Weights of a small transformer language model.
Size: 16 layers, 6 heads of 32.
Architecture: LayerNorm before each block, learned positions, no biases in attention or MLP, tied embeddings.
Training: a variant of Muon for these matrices, 390M tokens, 5688 steps.
MLP neurons of a small language model. Each row is named by its layer, matrix (up: input weights) and neuron, and shows model dimensions 16-143. Each number is 128 + 24 x the weight over its row's rms, rounded and kept within 0 to 255. Numbers have three digits each.
Before each neuron's rows, "fires on" lists the tokens most often at its 100 highest values on Wikipedia text that the model never trained on. A number after a token or word is its count.

fires on: "it" 26, "u" 11, "ing " 7, "ber" 6
L11.up755:117134135107125123132168123128122169125094170066139102133139063108128122121151143142123123129112131105141135121155168125150116142155083113166178102107074092158130132194172129157143135103129111133138064141119098120159154124101126095107168126120129119137130111125165135118119140145141104091133143088160118157156161163139112140135137078115124130133115153142133156117099137103140153119178

fires on: "er" 17, "d" 15, "v" 11, "os" 9, "n" 7
L6.up334:119106175141122100112129165152125112135096135144125098128145114111140133135164117112140122114087111149102106101118117113109124101129110114123146069134090121107112110176124152146125150129090146120108113146119088106174157146113119148153142121190110092114132084128151121156105155130093122153127170104129136155138140143139172156120120125158128127153137147170098184143110094128142164115133

fires on: "e " 15, "i" 14, "i " 8, "eg" 5, "ati" 4, "si" 4
L4.up615:087129140098126135138156083113115172152129098143084120143149066113112159148131160113136092131142109178134109136138144129135158185192114085104118154105115142132135151134139109143106134142139145102094123097167133112127133122114174105120135089144142126134110127128171145156093137054145124138122083168127105144116099115146118096146135137139129148104147147135127097101106127161144134191138

fires on: "s" 99
L5.up548:120134113162131160064150145142093159127155123101174118095149162093134139154110162140127089135108133141118125130120175104110086148115112130173125110106156143125198098121134130143097115148128119145146136152149106150123077146151167134140126107126144113151113127112074120148095133128091104131135155098126055121099149106128115140145126135131134148123122095101123132123110108163127141112112

fires on: "b" 42, "wom" 14, "ask" 13, "any" 10, "cas" 5, "place" 4
L2.up107:132172106153085072133135129148112111129083077110133164133132122163179161158118082145170120138074145126106103143126113105133095123093128118133147123120139094160164088136131109105144137088150185166145122129122127172102117155127103137159100142129120135113117136061178164158131088123092136110120133161138094174110143126167122133109109125143123084123151110135134107140152085142098130134109

fires on: ", " 31, "after " 7, "in " 6, "though " 6, "st " 5, "on " 4
L6.up525:073099142128093139101162118152115130154145125140154107110148103109140146108145120145100135112118146173103150144114178124087123127117110104136100121154144112114133130111108116126136118099135113122127122123138121139173095129106126131125086126128176155124136143128139166131147104116184099142138094140123108127085117125149118147101096148123103102117128114140116079135107134135133126146127

fires on: "and " 36, "ch" 13, "ac" 11, "te" 5, "or " 4
L6.up809:160119128127139127136095111112125113146138121125136118099141123146137126094124132118139122160095127103107149167122124118155091117163125144120140151124148087146152154082127146118098104137130081125080124108121117137124144108117173107109198152127184101107139167085133185121121137104126143132135171099124157127122098170133133125153146174147127162110109150105103151136146131113097105101135

fires on: "R" 58, "Ro" 5, "Le" 4
L11.up739:093105178096142130138097172175116133092124088120124123107168077115118106126158123150120166129162147127095103110122128131182134065127166133138125106146137164101129189146164138135145153133181146113134122116175121109114141110151159113118131151128134096147097133118135130101087125138133115141143133148165129117123134139140143123138095085136143170105109110161130210168098152111137128112175

fires on: "ac" 28, "–" 13, "ab" 9, "-" 8, "ag" 8, "eg" 7
L11.up101:118073130161134156127123158111152119130141059123143110114146114120147133119124110162130144157100117092152123154155140117108131140146088111115107104206134133095161094162147136164161079088140128155096108129075106172127127106116141110155139125155137112137096145132146172126153153141132164092130158097129150141127098134137145115131138132186138155108114123120127094119148129127119154117053

fires on: "gu" 25, "bo" 17, "so" 10, "co" 10, "on" 8, "ro" 6
L3.up839:174125147130125142137092102125134116098108130110124088113103118115129167124082147148144113138099147159143132085121121117129109141105095129110139154136137099122156155145130131082086155143115105134094152136132117088137167146126140140122129115123146147137120161117080147129172090174135172134091129136150127114105138084121083104134123137132127166170150097107124108116095168154149135091164

fires on: "s" 33, "\n" 11, "ards" 9, "ors" 7, "ents" 7, "ats" 5
L4.up113:171087105126130109150147123168112152166139107121123133148154139095145108109156114168150123153114135149110146100129175075114122118093145162196122091071134105178197100137139147148102147135130132124125167122139130162142083152159154102098150138110149090117117177099157130128138138161091062091122146135107103120150168124126098112146120109119136130102125144103085130152178169125126120094117

fires on: "il" 26, "in " 18, "their " 8, "gre" 6, "ill" 6, "to " 6
L6.up887:094114139122121086200096137136129120172112179139103142154170112170103137146078090116125117163095117139122113105091149131144151151147167106130177127144117126158111097145093134128126130157116079130158130105153121107138167122105105129068170118090138117149170160113137176163100134164130192151125092125091136112129081118159085131111097147127113155119134099143125123081081092165117131135168

fires on: "g" 30, "f" 28, "b" 8, "j" 5, "ts" 4, "t" 4
L11.up720:150088118122158148162102111156077140173138173128109106131090088133082125121113137142173132108133156085131131130145141116107093131117086113166136074142159109129122123134137103155113132080142149156151141134134128183136071126158108145104117125131124093167081155148163161146108133108115115102135152120152169098136168138138122119143142194139134109129113113108093130116127158136109101124163

fires on: "the " 36, ", " 20, "film " 4
L7.up879:134133126114151099123145130142153145147166121115144125082131124118150158157145095142072107135098139169100149185120133102137142135149104077151091142078112162063142114123090146104092126130145123114153142083135167097151138119110121126094124113145143150127135150143122130106128111136162109057138097144129101153123083141145116142087104122154146169139148144139100084170153150110139125126092

fires on: "Ad" 38, "ad" 19, "field" 5, "D" 5, "board " 4, "Division " 4
L2.up195:104117114127180113143120106163143152163092134118160145106131157087120135069122098144099136108093118106139140135124135173129113148116118123137136163168135130136129116139128149159116102113107144119158150092147179075104124108179136185073115139145117098131168104160115102135144162108169125150149136104096130132139148194163108155146113125120144124126105138127165108161090087128124128103113

fires on: "| " 30, "; " 14, "a " 6, "de" 4
L7.up672:133131155145136134122145105173081110106152118120086124166134130139090139121094135166129162092123126097098130105152129086106114132135128138098109117156099139147146112156127173136103139138128108073175118140125135124161136128125111128163146125129132136138103111108100136073068157165111098098130140118149096128090152122120118154098122122133091163157089112151080129119100138117124173120131

fires on: "\"" 38, "$" 29, "U" 9, "Tw" 6, "Al" 5
L3.up525:129153129113150124107138127110103097145124156059148177085140128106104105150095137203099152083120108100106117144096136143122118115139080136146170159134120124111137126168136127140112098162123110133120110143137091112108143111149110141111156135100136115137124113162190133125137109113068103153128143109140119094108095145116156132163087124072185119151113129126135134132113118120129164117110

fires on: "a " 21, "hab" 15, "; " 10, "cer" 7, "$" 5
L3.up343:107124107161116112117140148139068144145177102086114127103154135123074163144118146165149130116117113135110113121124150132134142101122132186164113098172136106166117132140146166155141155120081111118118143105147147098165121132108139177158122108123125116117135133113132150089119185131117158124113111141158127117108167139097113109138150130135136092109142100123101159105149124144145095100132

fires on: "b" 100
L6.up638:104126074144117125148119123114070121192105137152126184128160106140134145121146144112141129112125135112118120151137157096126107126096114144187166077140121065151139143146117096149155165124164117122122113135119101120111108114089145184074112133140135106142066118093188142107128117109102136146140157150125131151082148140131134149143159163131129144112107110114107136110134078112074119101116

fires on: " " 25, "from " 24, "in " 15, "to " 15, "by " 14, "at " 7
L5.up699:140123158181133134113105094112135165181097169113189097148141129127155152157105124118112126092131118131162146089141143133111132159130123078125165086128101130130107126144103089110092137163097121149147175128113074148135155124136128153098139127137101111158144163113139161144110095152089135128153110094102126163130072128149122112098143103145096156131130139113133118130112105149110108098156

fires on: "i" 48, "es" 25, "os" 7, "el " 7, "eg" 6
L6.up621:125114101124178135110148064121073136121137103092137110161125103129127159123121153126129125102129081153153144139138131114134170125141104134111132165133104128126128114102132118160165083134160102114124149123148131172116120125153138087076134162146172121185139133128147131136083158102116129119088092121111131131098144153154100093115088117113118140097158135115134147054134119124162108119134

fires on: "tive " 13, "ed " 12, "of " 12, "ated " 8, "av" 6
L7.up695:093136117148094103106158111095178160143129117102090100093136116145114174122151109146102121139136151106122132135141134097121130104116146078171147130123150146114119147078141135106094121134151106150076130150155105154138105107145109125119112181145117137113136126116101152126176121128142117167133117157116060153167128155153146130137139104124116139115096091157180072153135103103179142136105

fires on: "ia" 33, "ugg" 11, "pl" 6, "resp" 6, "ea" 5
L2.up654:111132114139185141114108153164119120144147116091171118099103098079132107125128108106145115140135180148104106197104115135107139138144094136126176142141114130123156127124131136146132165137132118131153176174131117131116120141154111134132181098165110101111165086164165147126106167115153124142124145139088117142144120143172121142102093120149118162124158139106127107133138099141129101127099

fires on: "\"" 34, "ad" 7, "are " 7, "ere" 5, "addi" 5, "to " 5
L5.up757:133140158121149107106113122082090094113103094117128098133118164115093151161124112173110130122150136154115150136129140098113084130128101148122158132101104136126102106120154131091132171148080139109122127118152147096111109134154123104127168124133109093129147117156134104119118148145114106112089120106093147153121119148148128117123126140109123110103101118133118161144146108104144111124110

fires on: "and " 22, "but " 13, ", " 8, "then " 7, "on " 4, "ly " 4
L9.up156:159106093131161134115161131153138145108166116144095148106126134119130125137105124156076124146144148149106137122099128079084130132174093121134145102108138102108137150162094148109105086130114107116149105121118118123128158159119169129146081164143169158166139173113106135150069116142156111080151117129150124134117140110154124145090141151151105151131112100150102127122108138104139099161067

fires on: "′" 23, "\n\n" 11, "appro" 8, "dep" 7, "which " 6
L4.up148:119075150139088129124165138108142151122126155160143121111128110087144140150182081117131134128150169144113187136112095114123131140119128125135155145106132137135149122169065147055123095108164122154118125131137146121132138136184137106138142166133163138115171148099121129128146159167114066100153124137142124131138150142166120136150109108085115143142099113118087129111098151159109150149105

fires on: "tro" 14, "Island" 12, "so" 10, "tem" 10, "to" 7, "Pal" 7
L3.up761:128114109179138155114110127147116123135123165104100086158113144115166085158121141104100120159098131157118147138141102132177153110121114092142155151086105097123126097118148116149184083125171150120113162143149136122090102135125138143125085152164076123150122146144149158084166142158126152125174161156095131094143101105128134104134082162118105159135113180126117129134138099148131089114114

fires on: "ind" 20, "lead" 13, "found" 8, "career" 8, "German " 5
L2.up401:103129119116105130105138071158103123146111116090168098151141125093130099116107131104114090124124129130161124147133123155077130129162114102126126135128116082137135141138126094116124110154130132157153093100107122089143143124133131101152074133158178104139164106136078122141125116085161148126136099191146111162144158151119128125104121114113150161163106132141138113148154067122120109078151

fires on: "| " 53, "0 " 15, "1 " 7, "2 " 6
L7.up980:170110129133110168123129134120061123172103128172145110139120134104156092152115120152147146153123149098113106152143146093124142148158112098141129111154123131112131113121107151163126130147142106111124111138131135141153095118101086135150167156142120084140073132166101071137120111157147177085126151099143089164153171133159104119123107104105114115163156128107128124150126120139124162130139

fires on: "di" 28, "min" 15, "pris" 11, "tri" 11, "can" 8, "sal" 7
L2.up226:128116129147100083143126160119144136135105144138051121135103143083082138129137126110120123164123158155152147154157100129129096099127138130145148138109150149127141089141146144151126118100105099111144124112165139087149110150132094112113130125138080131099150107163191111108125158162157109164139145133113146136139122128135141145172096166103121164121129115103164115138122106174134073164142

fires on: ". " 69, "\n" 15, "\n\n" 13
L2.up606:112074127129163171141123122082105103139124109125095156139133110100125113089118114126140150125150100107119085118137103139154130092117140147138135087135150134162166121173157125123158107072063121117128116115166131147154118137107122114118126136105112120109107113097079117112163126090144142135194104110134128142184170161101133113153172125151173117100141112160131134103134094148131127132143

fires on: "ad" 22, "amb" 13, "omb" 8, "b" 8, "al" 7, "or" 5
L3.up866:107141088106097097136104119114130115162124118080159147164103106063131145129110136133103121138128123117098110150091112130137137146098061118153120125115145081150144155149127149129147150158131147145088133136118157131131113146086089190126142107150151129141162119108186142117151134121157128146161095104117121117104137182129145179103139140120100152119154143140082090128128179125110095117090

fires on: "ad" 27, "\"" 15, "tri" 10, "Ad" 10, "di" 6
L2.up28:086108097125169096146115120156109127140125141156133129129116122107106135113103106126085168158154158158110163121154105089120110105129117128113155133113142214134094119095138144119068143137126149109164128101126153108119138118133091149151129146127092097094125117149145135086091158136159138169138090084147116105099152207135129130131088129126158082059118141144168124142109127128154068143109

fires on: "ir" 37, "L" 8, "pr" 6, "ter" 5, "el" 4
L11.up653:125099155160068103109120130110145120138138157124133136141147124115114132146091135119117107097158094155079103148141122098141164105131154126135114117138135146157102129090114134151111108137133156118160139154120151165157129152170074159115097082140106139138151149122136161152133196102132147128135146120116095114162171093126075134129096146196101135114078117139152121134089118118120131131158

fires on: "Gr" 29, "gr" 16, "R" 7, "ev" 6, "Gl" 5
L11.up890:104161167141174108176111163153110151132148122087146121121110116159166110114126119164127114162177143124165108147098114138114124100152099119164169106114145120107127164121138130116132112152167175120113102118133099087162113092062139111095116123159133139117132124127140134113100166124120124106150171132090155101160147125145132105119145097092164125142124144098090155171134101080147123159143

fires on: "D" 32, "d" 11, "ur" 5, "ear" 5
L11.up72:108112145121101153109129163100122195153117106142148102136139113070136141173157107120105105107155139129096134095100141178123145101121148141126122144147164121149120087141127166107105131137130130054091149168112143163125149133162144130097138108114138122102110094131146123099137142096141110143134143166163138108118111135136142166130128126126095148122138161162108098150148080154124149151106

fires on: "on" 46, "lin" 8, "tic" 8, "in" 7, "bo" 6, "music" 5
L5.up842:168174123086147124084109125104129113158127108111126130155151171077089134149138129139093110144098157183139112091135110115148113131118106114137145113106119137110128100153107165104123119104116164141139145132106140130131100135108152120100109114104152163114124131138089128113165149122120190162123094136124143120086169100152134143181090121098142123105115119113128092133125194127140158095189

fires on: ". " 62, "\n" 12, ";" 8, "); " 4, "." 4
L4.up336:106071111106124105134082151103101096129093123142107146092140151138154089111150117141086155161104151089112105123132112144116121142112096151117119122186160105164142115142129162111124118082106118148122072117156123130152163104145131151149149111175084132123127153133095091115149124108165115148161127141133151134151200123090155117137148111129110121129120120146176119145118108143144100108142